Part of a small language model's weights.
Architecture: LayerNorm before each block, learned positions, tied embeddings.
MLP neurons of a small language model. Each row is named by its layer, matrix (up: input weights; down: output weights) and neuron, and shows model dimensions 0-159. Each number is 128 + 32 x the weight over its row's rms, rounded and kept within 0 to 255. Numbers have three digits each.
Before each neuron's rows, "fires on" lists the tokens most often at its 100 highest values on Wikipedia text that the model never trained on.

fires on: ".", ",", " is", " are", "′", " was"
L9.up282:113177088147109138083123132145131086106125136183165058106108149174120161124122111171121087127197120167131103175187183122169153088113092157099088088152145107104121130118127139123102091113120110073125116114132103127076107206136157202146114078080140133127130134134175169150121119137125102164121171118098176057074107193134128182145125166126114169201136141119133146091087159152164122130099109118094149135089207115195095124150130136121070123118167126098084113094107100087146107146050159
L9.down282:158121134119107151123120075139141112189108125104195036082107091141151093187072112110111082085133113135149146106165167138179103122146155196141164130115083107083127143129090115118086117142134089084131103121156158179075111068125168144154101126115164143172138173155132153110132149064101104166176137150150158078141163078149202090132180151128136137148116183147144167081127086099174096078165136143118080090135152138126137155127132061087110185152128096131086073130150124115127155176087151

fires on: " the", " a", " an", " ", " b"
L7.up102:110139195175096158204145155153161102180107197132138102100136131143154120136133123118164055091145137130161136126152101128104109144151126113142158119110127208153139073127109161169135083144157118119081158086149098111050151071138125177148107164124160098074099112124117091173103031098135163062138143175148113082139135091093187159127133140130125098091121180121168169145092140159190156065118169136151138100106094120102070147116096144044079155126122096151113127127141150127142140141128106
L7.down102:150149171087132165182059122164098131188128129131082102178126084130082177130168134170106127084100125155129121163144092136105127062195076123113194143152135148136145108129211167124113130158191158113142202091189058131119116118121079095103023131141163150093112136130103133119099166116157150141148166131187131076102127143110169128131120068129135135142095166109139139076164068147103170088128129149145105081104096107103086100113150112131135126128185138100134167121110104143087100144099133

fires on: " ", "l"
L9.up553:135110094139116122111100144063099093135148159183150090144152151130073062114155113127125162090095111178204098128183072063124134127114137168155147153153186098141080152113140134110156160087163118146129085164114082150125203076104145106148137145178126114128108114107152059175107139148132164099105155130102105097091112090134113055126144111136108118057140147185206140121073067200128155102134116111072125163150114122089176104170113107135131138114144101121145137180178138180117128179131132
L9.down553:196146099083143143130104104064112108149101171144145130175120161086118115150092123116136125104081084113142112078147108134162161162130189194123179064148164095128136085102125181144099110070091127101097122110074147168086134159151186144168099095067144183152095158123131105142171123146139141156156080112145180092122140135048165141077115130136106114049160135131162057121178177142142129086131127165134071157090130148112136077171116118165131154129143140136120127128152111211171083137114111

fires on: " in", " ", " as", " |", "0", " al"
L9.up47:185144136136182164145110178200170122134109085116119143121124172144139106085169174119075147186188037106087096174135134088146109127093109070134186139148074122148096118097144115160150092103172108147087165104124120130067139128201177101147152202139154143163129166164106114089132070119164187108122173206120083117105128137167095118123140131118097093130106116091151111120130105137142183117071126153134140129116067106149118132129141098135104110090073117110112108103127087112075162159174105
L9.down47:100093179155138100087114176090161149138122128134115055152145102170136077117089101142139095152120151068101128119103109099100132128071085086064150106119062108138096184132109110081087120074188105181142136175140132097162174100089136142100111140140144083151163102167147154154174145140138098105180092155163202180150114138134159044138152094122182148102093172122136141077140121112136226139126110084153152158141105153221132122108137120086127141111143147150148163098154116155145119139139098

fires on: " were", " was", ","
L10.up560:081147077162124131098151104172096151132107129174087149138143089162155172123149065122098110123128187104207127136187132112098099101166163107142116161143117154153130155069139203093153150098110126140188091098115123140053088142146077151109111104104124128074108088166128106189173130185144083167154121106126144071168087178120089177142084161120117102132145170116176126105086098150088130078155188154108175080115108089157139155190126090147164114135147066127123098121102111143129119131078120
L10.down560:141140062116076074106111067078137106105105148153158105165154108129149143113140147125221106101056141051134153076110128087132132086179157183097136114104087111147183139128153098097132134143141150141112106088102084146111159141130144097205104154143167088142133117169132106202134118100147134132155138113156160114168131107128178083099144077132084138086140146132102125158101080151110094112204187112119147118145148139092144186162125162085134112144153078114132097157215176084175103138120139

fires on: " ", "1", " c", " by", " v", "202"
L4.up284:131104126181067123091140141178130192189119082194096168146100113143142094065097172121157113101089096132146128176175109168120178170110153111168065134125113134104128116057124103120166134087199089117142173118116111127115147115107137118140157119147130141121191167117084157144128175209100103066086088136189182115107064143145142204173132115116105091129153158135134153116103131171135144101128164108171041103116119121077091113100126129177113126118112093087117087107133141128126156115122107
L4.down284:144069156118088092081084084105105123153152137211113154126119161125109145120109114124155165184134118125149109103084130101132120155105159130107163086145165166157094158045127069156124101136145101111135071214129131081186173151106153173096120118166098189143124130109103124096126056119123154126125197078149142107185137128118118135099064128174164115095088133120097095116085156121154143121065137166144211115113144159109116164120226137138111150093122099150119092160124119191134148118118118

fires on: " to", " ", " has", " earned", " was", " had"
L4.up381:179146156174154156134116192096131167133150188175129143173106113100070080135145093079123170157125193161109118133171146122162099155153143124120147071133144110094095169147139087109106143149072088131081168146078134139107143122120191190141132070166188144111117127143125097093160122118093134166107114079108145124155120132140125096149109099072135161062120187120123096086177140120139097111117072133073114105136090089083148142096105133192141097123124167091108025169134187151140172144143110
L4.down381:144048095136153128149123141082108084142113159117142091153121180136099140108102095151135084087171082144126156165071123130095154087129103162162126206171171135190189132154143101156110153098198114088103068126094151057099112110137142127127150147101176213132116079109097124165121143157130124067177081119143177126227069152101131125084083116104123138069119156145153131105102204135143093124140152135156171091140086142114153115118128148140107110147137168111143143089134096079099129125127126

fires on: "l", "t", "f", "'", "r", "j"
L8.up40:127129129158192158088080077093138128099142126149096133101193140137133061143139115101129153096154088186075122160199109191127151125087100201125138170130105058124157109111147129116104135077165123119129130117088159115143150133142120101120153077149163178123130113215190115069115088091087163149089180131140146134167158124155100135160136099114138072128107104089172150188106129180112115166084146131119139081168080143090109093136109125126099155117175091120108099147142176133140067121060171
L8.down40:134134152111154147137126169129109146099144083064167045102164156055140164180123107103034128165122124131104087106146134090166132145109090183143101130143078120141146132112129165143201243108111052083118173113124123120135105125112129133143121128157074195167129104109112115102117158136152103153166143093097100139163132117168120080072096139118165150164130182173105129072134139129105138121124154093123126120035155184073137125120132138128155100114140140146110122132133147112165187180089108

fires on: "qu", " such", " Qu", " qu", "u", "iv"
L7.up309:124104107121100177108154104140182112130107070118138131147058130129137108097147094190085086123102152149149101203151123148094048108142137134142154113128116091124075127199189111185154110169144114127131116120189152151123163131141117086150145105206151184083114180115176158125111097160068090084125101174121118163117140103124170153076165105113164065129159111159186103117113134120149131115072145095100160140149163123118139132154126073087111164090087112182129157134052130065109160108106119
L7.down309:190152155175129178164138125133116149158149091146155088131126136148186170103123126077128091115183138227082106101141164131109074074100113164130159131088171176100182166151103099119083136119148133102165128102112127131097079116036106090190136074100099148159100138158164129112161148100121092145135092149155086181151162118121141120154170109104157136124111147122192112141058117093151084163132177172125113116073150173053097126163137122113125093102101130136111101112081115138065104131131089

fires on: ":", "°", "′"
L8.up530:130109120120063155141107182087142075173111131143075124101149188166144077093135135142149101132141116151162129098206118149147134173116057140149101053165112098083144110114122101198118066145114171143122131165118095061094147149118124109149150106158136155160114163161116156079154095132145166115056135114122177128068055153126107129154111140191099154172100193113075089168141150148131074118084115130165141152113176105131097112130159107119095143135127092109121147105214100143120112151190137
L8.down530:188139117086122144101096114149147145130133109164158046061161126111148113109112144099201124108099088134133139129157109093194126114093135112137092123094119115119051134082138111180142100120159147087121187169113182146148171119104164161141054080081140083175124146065149144082145149109162108115168158126077120147093103135137140151144154074176180100153109143207189104105093142175143086149134100152083103165145173148142109120128061116109112140170111132126090118090184109129127131178125183

fires on: " and", " in", ").", ".", " by", " for"
L7.up308:158116129096148162102126194110165101132172126173107148120086056063150081180105129149135066154109098101128121183163150115148113126088073096152122196152142087101150094092164162103092174095175065156207164152153123126064134138108140146137093112125127081182074173108188119125180108158143118078113088159176096120059122160139138130131181118104122130119187134116124137092134120175128142086126100134172109117083136151146146085189187104141105127142101154113136100128111111156079131109109165
L7.down308:121178116123170123066161123098077084160156103132142129153141089114166098197131118111142063140162103088103104131153131131132138090137088154138083225132145139151109108126151082108155182126153117204084124127129122100067140066154048086115145101099131126163139168161133125148097180151149163184141081150156110140147124171224109095158178110149136128090096087132158207128131096164141053110157134095153109121097138142119128126129120108161135118129042140117140123153112119151146085075138123

fires on: "′", ",", " ESPN", "*", ":"
L7.up424:135166125111138063127083174066140091147176172149129120110130128128073105141113135118148063145153151089162159139145192168120163151099064149128158117108105097109118149085140095101074117136171126146159131107109115099076117117123098070122131099169095116126100162160111146150132114192178106066138197134116224107079080183085098193139148171121134139167103122142123158104115175141153156146111179130103112166149118092161119124124139124144106138148210132148076151149155095080113127139092043
L7.down424:067117153091057133124181174160123122121128115176083107107138097111088119138114128205162103151118109151167155075096113172119131105093129151118132078115100108118105106150057088137161188187113091163112131081058173118090102126086111120136071105133116110163122108136099171186114150145137050149159158127104149106140107113125159157137215094180166118141109101132104089154098137114177176144132160189150177117179143111147061155119111108141118117141171104210119135130188144121115147144136144

fires on: " in", " the", " was", " a", " to"
L8.up584:107088069138114138155183163131168108088097125142069086136110071109128099073123088099105118112122149093162153126199130187189114111180115158090139106111126127100119179132134137071126138114069209119091083118098143176140110091099089193179127074129155097077129120163144135176204097134140146079141140141115143113143132185113159137113122163144113133133117145109099155116146096124072174077137153171151116086139164148076124175152135097196102157099152161134156058157094136130136160154169148
L8.down584:134138130117119068119104114142088130090107178187130149125159125131153134110094139078118171060134104126197126092153182021134073088110158121164124142124103072145123131110121100127135117111153134143072147071110143174126091121152089086192095124154136087131071126162121127119105135151115153133142147082072134097148103136140170125096152097132183106108179134166098100167137116117163184131105083133091124157140135155135198159191078101106140216159133090149093175153102127130175140193078114

fires on: " on", "or", " by", "er", "il"
L9.up427:141087155154109140153139150102134166105170184146132142118060111140082169142113155130113084113164127113158103124191082133139161145175155147128140099112117096118110104114132172123187138150186139081122133128133123141156070160090139158137100106164105119173150080171124134130119078122105150101139089171158192168129121150096129076136135182176110077105084112091160147108108148126109116085189170072102167095150129046142144122086097108179112114117043165113165076138194155147113167050090089
L9.down427:105134160110179076199059156139073069132105138120127115162192110118132119109057156210095159075194103134118145104093092123094101150111052126126087151118097119092165148165061102145115147124128113129088134150163153145136175150146189118136189078121189148092075143148093135172147184144173099111119129143100142114140101147128126119176102119121103182085127111113033145137146079091143136148134143114146129136160119124104158126128177124142151092146126096133171128158139110125180192092150114

fires on: ")", " (", " age", ".", "%", "}"
L4.up622:152151136135099131083086122126146158075154142193112129148098148098147119129106135151117197112073168109151152121141151071108156093089119130143109161099088119171087156151197120159112154137136121156150115129105138102158113132135127166125114171112080136123098171129106097166104116101156117064113162134097139069117150129146143120211156170128136145130196145089091121075115084196088118088203116144096111041145144160078101159181121099162142071094184198101068133121074146135160118108145164
L4.down622:145124121084155086095108155130129121161047130159142136149153126160117150112103114079162096145161113170131154166124148099140118102116091126131114084111133126135101113159175093121151156117172155108153188181111110123193149128095125103203079171115157110165159172076130176115136127122103127108098104161112146104164122155147079162116089124164150085151091139115145128199137134096069175166074100084129116145100106201099068082192138157124117165194017135089108061126125109111157130149145116

fires on: " ", " were", ".", ".\n\n", " For"
L4.up185:116090090112147143154101147181123150066112078140148112066124137106097111141130097120137196122120138197103142154178118116105137096122173152134109121097112101134097183131180090130063147095184119146162140142158102127063167153103145121153140140237145163121144149119124132149065126102117093145186132101168092136104181126137252103098110137140122099088134116096131110151111092129079128077202134125156142146104130102113163175183119095108099151166162116145136091089139180155084128152101111
L4.down185:160094151140138159122117115071137138103133173106081100138137125193117126098098173109062072129142164115129195044080197135071165048152145110156175140108165176160125129111124091142106113116131133149107160128076168181130135105143115089109163075158102138162093059126109121103108147102099136090158063115150143157118105149102141123163189154104110141106137138158131171132157191160176105111109156148105099132180103132134121134126118099113068083137191127196127190117111111155118073147093158

fires on: "it"
L2.up329:155079133126121162135155134110162091136075159125191131111135149136103136183186057111148091122162137161129060170173080094128119156139141142131176179149127103142144141076134094149099089114090099110082108162147162086113083134132116153148110122086080159133120151139098068098118122130161120152083183150119191126116159138143164100149195111104117099139098118155126096056099143153105148087131142193125136116152069116163106094130148173088132150190079106105064113136151064159092127130223170
L2.down329:144141143119073105050119150146147086233121140082177200092108089146184160135129128133135151140129123159175178085146088083138089157097152152092177132119109168165138097092168075115109141128133085098086091112133125132142150135097123085110137104096130122074118081159138124164152158086113127143190149153137143149105125159155132155082157108116149141153185105148089087120102113132147121140142108218132142109140096132131115059150081143116113123171048157092150154094094094119128113139232133

fires on: " |", " ", " the", "4"
L7.up171:167138181188136099140091203134141126170142179134107062129109080104136099167113149182135085134173104079169170135106166113117102185112116049082185128137149132122142047157128122190109118101128149134146105124119115125091159132057142071168120167135145121121130159141130113085111105136108168172096151201123112109087115108110093127118141102133118135139109140039114120140087187127119173082061178090143113097171076128075121157120143144115122150142088075189130124165137141157110166127133106
L7.down171:153089120186097101153149150091079135106112141142115086109113102105094127100133106135139115194119092120129214164065115136129141145149144128119135122134197170104142120171115124136109169117163195116161195157147151131149114046170094125117101076133130149114163164161155164111141159021105103125130111130150144087101130155134117152115145111102131137119158107189057155085140070097110112151106087063132164142108069175118094117182109149127072128134211115153124171145101084109109106174158144

fires on: "ing", "s", "y", "er", "ive", "ies"
L8.up184:139134165101133181129120144136137124151081184140112115164097093126122198163168115103084159145109107088092097167128123150074149121149153167158117115106094133153114168123131174105112170056108186118141171191124132083153173139114120116140115048185160125211171097186126114133130052068105125135128126101099143111136132115089107113105161139167136112102144119127091158177042128130232062124103106117127103151150167072108089161141125149133065160114106082089131150109146103138133140141116105
L8.down184:119099074132125033138140145069136127060123099105132164180185107096115128100143120099218126135171120102135107100094139093124110162100112131119149195093099150149149141147134110126126124165154101085087111192139137129086106125122158130132106202119089048098112117124142144092136193138156148186162081067117122090139129175137166140175097112124135082159169141126098149129174147093116103178195120151114167066145116121131110115114140161148123104080203176092155101123167107083138171125158124

fires on: " by", " for", " ", " As"
L4.up126:109142098118133107137140134148135150134133139157092150109116106129095173096059149104088099137065094146126101146174105176119130129116158115123151190138131128171094127160100108126127098115172118124115111159189135120055114149116184071093085116055075170133133159181132133071124067151137191113193194129113148115077087074120117098078146141153111094116206146142085155130083146194121171056165210130111137149122134166107124104156178133119097122142129115100166116077130103137145161143126180
L4.down126:151176079161152126148164082119127054162156132187141178153107119124107082106125098145165114139101145163158143123072101040119169113130109179211160151129131139135039111151171127137074109090154109116141140178129128122080182121147139138105125159151108109123157132123116181138152138147066126135162108111128125147169093175159172152062080142170052043118098128181077168100097154142080151154090131110136140134104152129129122136147172155103097131131099109053143130140133142128080127084141151

fires on: " ", " the", " in", "it"
L9.up504:138109105156101089080165183164106134119147196140089163140127159134059106111143123138155127151136176095129204144122087160150160112126135121129181153155153161151158147116113100089123097101121124180157113104101160161096121120115089108140157122160140124129138106126119071110154091164084147097071121197096110113046182166157108168143105128094133115145102102168152092096121111106017091102111146095132129071133067134096117104167108156152076136124103081184161133211142109122112144158173191
L9.down504:164063177166104145156144138134125147125109140158085114120130103123178134105116183105106150134094119084124128131064146086099113131121140137159230049139111163139151106102115152133114153148153135159163095136167083153113159116108086081109120072180104143120158107171146156163119057087194120144099074135145173103073130091124114103158102052113137165130126148176097182125103103136102196129060124132149190180079173116114099133135168087166156131106148122144115126116203140157151099113094108

fires on: " ", " of", "f"
L9.up84:131079183191115157131106077139115114119137107112126171149151092139086105097198081138169140147124126158133132149133143103070159144101141144114157107105097156103187169148123098149072108104127126162105106110128140140138134114156163065163138074151103157120115076150169152123147092121202090118094154130126124117128084129093131124126145120077118174140112115163082134159058072145095175107092089186156139129130129118085201108071078164163168143100185121132084082159173189200097198141104130
L9.down84:184118073102173112173149146106110140135126119145153011134179116200202112145125134111096104146150132103095117152135115131120120138125103159164122112138153079104122153129128139110103160094069126151148122170155138150109116136148161116181097091086092140171130136104157063134072136147122156175131107155128108069142067145119170119130164085106147158147117091141151161133218190088142084161128154144106117147098115123088152109086175135051152171154061112117121125051131101116171075100096138

fires on: " D", ","
L8.up155:124133104112115102193101117107140132178124141149132132117164122156128083121136119125122067155145144132126105155191164160061139102102130043121136182181173133117170136011172073107083143073153157102130135147094147137110097104177126134124117099169089130091120177132151162123205151199148072149088073141063152111159132140087186103145089090118109107092101100127148114088108197141150112114149125115107188133118171150159171103169099133139095110095133101119132127134116182088102142121110151
L8.down155:131083149126113182115083061148127182162098137148181164137145061160153137125113115140156103118123123095141100163175118158051141089133110150126154141085157153151119182137163107143093093166180153176100105118069102147153078127186133100110152138123110142121160137159160097140162185062089075128165161131089126134130144119090139115091099111123053097143031170101084054138111077147130123130148202135121151119115147184141147133164108120118120150071141087097159153103167108107186126147102110

fires on: " ", "0", "-", "–", "4"
L10.up489:162152136087137089153085126140150099118154147190132085157170073134128134082101106135058133171144169157120129128143178156102105180075124111108156104132151145107134075080131135078087124117140154134077170101135121127149079117136158066172108150177091127149132104129124106085106071145170130118204184166126185073134069108088093100185098192160156138105172164117138131132151129062111103095075117186084141134101105126120150099115166108151109148132107121156145147161148115166169206071143121
L10.down489:207168116109139084097144097109096135113104206134175105159163136123208166162152120116151155151129148128122162174148087069126149167118233150108161056147131164123137151114109087135089135155152142124152101139110145148140150082120113090149088116106081038170117157170162171130085129097140103177111063144108138156092124102128142138100137096167128152088133135140118093135096148097129118125090092130182127120208141097098124134147179041085114112136095138133122148123178105139107069110102102

fires on: "The", " c", " The", "-", " rec", "l"
L4.up345:065104169134138147054080140157108206093144114124091103146139142164150070117173078125135095091168090197179086106173136159116100096141130185149154121173183142074157118165159099109137133093155102176135111116177174112125127128123140138128078139191144113129100167140069132112125181149169117162111166156161083114122090123154154118115092117138157091090106158140112161097135130081177130103032143112093124114092056139076112120120126135150108164101108160119106092102191144128140171169160105
L4.down345:147141117118144118129107152066118169157122122077125135146192053050124141157121109177118126147154072136103201118117132188142126158211085172169103119117134124118087098146162146104125099115105185112187152115092156139122116126135178149124129116068100114113117106086111179138072123150159156135160145099211121066157147150144116158110171127073097159156060120085187157132094153144133118157183108133145110128141127144142142125114116057120151113069122106083094124132092112150184070130066100

fires on: "i", "l", "ol", "o", " r"
L8.up503:130111063156105179142140154042128111153084092161153153119188130114104122054105112123083139128094181150131149143135152112130100126131163094121100155141119120156121131132175116109123167132175103095149151177094146063192127121106144141125114110200118143123105193202115102054150086127143116105146165123093103141117116101088128071133119049176144128123133172193183066152139089119121083071127148095089181084111148113091110128127148151094110148156150171101109083128135161151162192160156116
L8.down503:169089121133134122147168144088126195130151180194101180109135151150148075080151119127121133140130144138136092157138104116129135104128154137109102103106110089180155120111138087139173116090073062112120082107091178141069138135106086128134081064184142139125184141110135112077255121126079132132083125087112158137158146118089112155092131137122129160104132163146143142138112144170186120118108114186185221140113117148091154109069112111096168131107123145154119119147164166154106073130067107

fires on: "ers", "ing", "s", "ors", "ure", "ats"
L4.up588:122108147109111134129116183126157094161101138121084129189094159161076146076162186144118118156123107147152080199183101087105156112154100127155174082120146088127134155106074151165169110096164159185096124152088172125130098179103133130125126079193071102121129095106076076156140163109132173096086119106133132156157097119093069089125110145085132144108147136114121122144086133170208064116073090126137090183131145183068141131121127137115151128139143178082118126199099149170133137173137086
L4.down588:107106138113112105062017086126132109097091086152092160186125162139142110128177146121167112204115157152130118138134131175089133139158136145190126172132120116111117150081135127128123112124153126113108168138110146121054073102090187126104096156166089186126146103085153113157150127068176121165160120120129097090114068079095136174136081106155077103179147116133111116148133088095185140160148110094166202110160147109134164208110124156103103115104127097079165138126161072103132134180147148

fires on: "ch", "it", " ch", "p", "ew"
L7.up607:152114130153071133088123175149172128106167208197139076123110139108103124179103141149132104187157182170125109144182132070111171123120110093130157110132126134081145122124121126144123075078157104124130069094125216130148109183116111127080110090190130167161138097153133106139082102152090210138074163144090109099156144123119132109081129133095146135131161158131104128086175146094078145154149151213140177177128115120073113081144124130095119174138108085084069132172124119124108100095160115
L7.down607:139150161075099117103109085155166120156119166129146074052082210140128104049162122140122154141094115121037136166063153139176161141226125209109162119140134153152100132156113130155124121106073107074083080132116135178165121128068082131136102105170122176081149107083112091112162107105096121107130110092139125141104119171174123106139146087134135132154155110165168090092188133165092171154105117165137181135116087122083120136157140117092122167119128101133152151168164125136109154110159128

fires on: " and", "199", " of", " Top", " Master", "."
L10.up31:123162123128120173137158134074157095080175154144136125149165116129091114177141121146111080050177178151095089158146107085073131172137108105133147156101165166169149125110097088096077090170127140085123066126135154106162105117128150135121119094096173081132162153156064078130151168067130106089157070146159180107184085155104100145148080174154106077069117162140124140090103155115134105164127177095121118121131149131124155143115085120099144156090136176163086079169107143181135167183195137
L10.down31:081106109113099131150080122103118084238125136112135169159110120135094141170101104113183165134148145191108135113118133142171112168149121077178118124087106147093162097152121110099146096084182113099109181131140096167138086096143134119113095143073100187156119074212133111212133104074075098111126143111141159131123119096111154151153169139132124113150132101090149137113172099083180096154110163139102068181123112139139189106138138117114127205135074160156144042155126133098163099136143131

fires on: " \"", " (", "-", "—", "["
L10.up128:139192197146099162123113122127158091101150116109203097151165179136093136130109143121160103107101138115096144105165153137148113129175197119081186153174172145099142119071136151074167074149154153176099155141069150156088040112192085100103106092091101123073128139187087152142087119142181080130149133132126119070112131078146114098128129230131134101115126104154114134080153103155095109117152146147166143117134172122165110122140102105099129123118132117108108101163066178143098160165092115
L10.down128:132142129136089169123114102131046118157133123086050090108123158158116154173109150131050143095141145121155160107139158136165105127147171086112186124088126196064113145134123133143162154205073109107113168111087101137164148165074057161122162126133177119131074092208093174134138146153162061089134171105102116142120150084184114155115117146130187146132138109181130165116127122141108143112110159133123096125160121152150081139105120098122183119124156125096118081083076099101166176067141136

fires on: ".", "'", " has", " st", " –", " -"
L10.up527:169119121107096102064181131118175131199146107103145132102148145147093159067099108155139133095153187142158062199223126104144137125086093143132120158137149168129174098090161147170165163104104200107124123107142108142139115134132151150106129103163145177091115118178134096149135088160104070056073171096092148095164115094106040136143114135142109157163128120124093138155114138131140116190157160118112068161090117136054162147161142099112147098161112119080120135128095093151154171076117129
L10.down527:144155125114157137174131069087143081101131090186125174110111151165132075087156119168154097140140152150124153136064159100149080097214052167124173153128134122058106174064180141087093153141080084128207165160101110141084113187156114147107133124153099086113117102138119074116156100186102124157117145105106113139115086168158151137147128107114101138110112110169110154125155163121077096157127148123111089067152096166108166156169166176179131069133175143119136104146134165110148102113102090

fires on: " of", " and", ".", " ("
L7.up391:173129112112209058137146164117175126157181132143129138154167155159184098181114115153157117083153137125106160153123067120052137138115146158110092073111141173191152135148175099098128105089127097177110123124168111054129113156126186159140169104104188121181138143126065170139100154090177126113117063196146138082128140131175119056116111148128082150109146074183108116150121074161135088151114126112142098079122126098090114133107117162088138145146094127117080116129113094090132172094106116
L7.down391:121125168077046156128043122121125096118141096164144125143119109085128126157109143058141193137072124150120119084108181102123133122173116116171103090156137128138125157119152160100045129133106079088144176173183086132158104128120114144140119081115149107124095136085147089136187115115125130097129140170122125164157144091090160134113153068190175177126119127131043103111177149100155131110178157130113145167171126154158170132108080162200144176121139119109178101126079171148110064154089135

fires on: "m", "f", "2", "l", "w", "o"
L9.up611:144127107160091175135108074141137188154151158153116086072148147127088132098069097128132081143088114159090131134140111161099081200061057140097119132145154122105142094133168065141098171125194104096139146108119176140122132184107125074149193127103140154159114085181134113065166104179117117137071142142066060137140159107129142112072149148149131106075183178128170119151103151127171162144112170133131116145148121130099132094133139149106103197147110124168123076155089110130158163156075168
L9.down611:176150114171089106147130124132098099137105158128105171088163080104102105112137136122095145143106144125102091123114139213105125095071150126143125137137096123141093130130136102190171175141147160103128159100188111155098111137082179112184119080156093216137127135130124121135119097185095081131149078123094103109209115150133143078074150129151091114146033089137151161152133101161147122148195143103158108135209141124100102118203138162168173125143102165063092118130083115140097122132085083

fires on: "ia", "ers", ".", " States", "s", "i"
L7.up557:167123155112139134186090175118177091108104203184076094195121083115120151075125155115147090193101180134168120167135132132082135135195147166090158127118092147136069099141072099143158167131141129105129092165165145058152170134090119144111108070170164142094176121146215162141143139166090105094129110129119087116113079077117099113121140069122131099133086054102136133111136106187170120069114140134160117096130119117122166115163116123210110127124108084154101118113115122139151145161119126
L7.down557:133090097135157124098158137078158103057105085156129173184170125108127067142147112098142128145155105109179141025109158183143137136140117117129107094128176152096129167114116119062098095140068133114156148139125150107111166085105131126173123147097102051106146151164134131139150117039182174126121136085117131111116125129141146112150143127077121116102106123143093219178168078100117123147187091115149133142146123137154128178141108162184122061174159158078142155143126153119161201073117146

fires on: " \"", "-", "S", "w"
L9.up598:162145105102139172097050137077089109105115109145181118053089161163148131145141130160159075126089153150128127113166166129124119137181158168110107140166124113092113176112183106114175149148173119109094108126095149146135110177147086067124094125068171141147219141171099129177102127163149107108127106164122062146124141180037112117074082131173111076157173128163093102168136080096192116134154141134157130168114181142086118086109087161146121126108125081086149122130132139147097110114136162
L9.down598:139110116144137145109139122102109078131138131121098122146155140154088096151103125098083194139154107151148195108092122126107110038154129153121124159146100103129142204115153181044117145117145084137126134087126168098165133147105138076065166149141139161140208152135111191111098100115181130120100179102145118151113164109116145055146133142101177154110144106114181090136112133150096124161132132138069089115134196122064084066080098147074158185126175112140106120110166117117143221150138123

fires on: ".", " a", " w", ":", " (", " s"
L9.up630:094095152147127097074144149172131131121113088145177090110105079168117157138129106178148090174059136121113135097165169123136161067089102132148073154165124137172045132094109084171095149108132171160091091150136075119079145169175121113154144136128121134159143117120114146150112157174144095100122123178077104143127126164112173168051108142109101095108156148108166114146115134176059132093142146069165055133087159125181102162158167165130142133139185116085100142094116160104128217100145132
L9.down630:182127091091178111129180090148161127157124154137166174122127119115181094125123152098157123114155189148107153172118109085117101092161066130124155152133183149113146142123131160049105170102162153110152111160037160137109124125073141147115114047118147141171098112154107120144199074146119134160072041132172126101111127109159126157180095097143116118156085080091088118142142126098147146109053111106123104128177150054117141141168141127183146171144110116105124100165161155138160104125133062

fires on: " (", "/", " ", "–", ".", " of"
L7.up619:142093113127116111163157158053157179118180162122131151140139139085164113186154147089103134123183161162153139191159129136099099137169202146105113120113093159173183187146117129105147119151118136157053136155174073089116115174106139127118141081112100144117132122159081135103075062124103147139117132180087142103127154077107138163147090145138141110071090074138166097048146103150097079144105160123136163102139170106102121198157060124116140106130148097131120142063179067148123149119094094
L7.down619:109119184125132169151180128115091120119115110097108157128089154156143056100118104121145131107143068110087101079145140177141179123101192157157045082125055116121145160127173124120105125106174100121064159132105194141160095136146062089123136109111131102152081147176139117145116131115160144114186178108152136128095173100141143152151177093124171160113098062168105173096132158086173126098112136116109131163133093114156134101176111186196175180096093138143130123086098156062108119107178141

fires on: "qu", " such", " wh", " known", " equ", "Wh"
L4.up488:135113133212133150150096098105176081093172128121192131171156095096176128141165151193099072123119165116140146174159137085119107143100103108160110167119132135127142153156089105152143062169100181092108101146170131141146157074111066103128178153176096173082105190105149144085105086095134143106094152151149142156144147189138108085133160147162106126101163149116133137105115169164090119140094120110167131117153153056133114129096101090100093122111049141132165133164026069119122156105138122
L4.down488:169114150147126146131167168135102130141161084060180119137121142182160162152150142125141091144097196186112159137159107122079113101092132125123105122102117134156120142148140121145090112142128146092077123111178097128138146126064136151149146110174093156139069172103190106092116090126122098168126066112117155193146131162151155100090174157113118098146127063153095156179104121103049087191103140173090156098132190109112092170120119114092090161130102060167134099094130128120081218140182098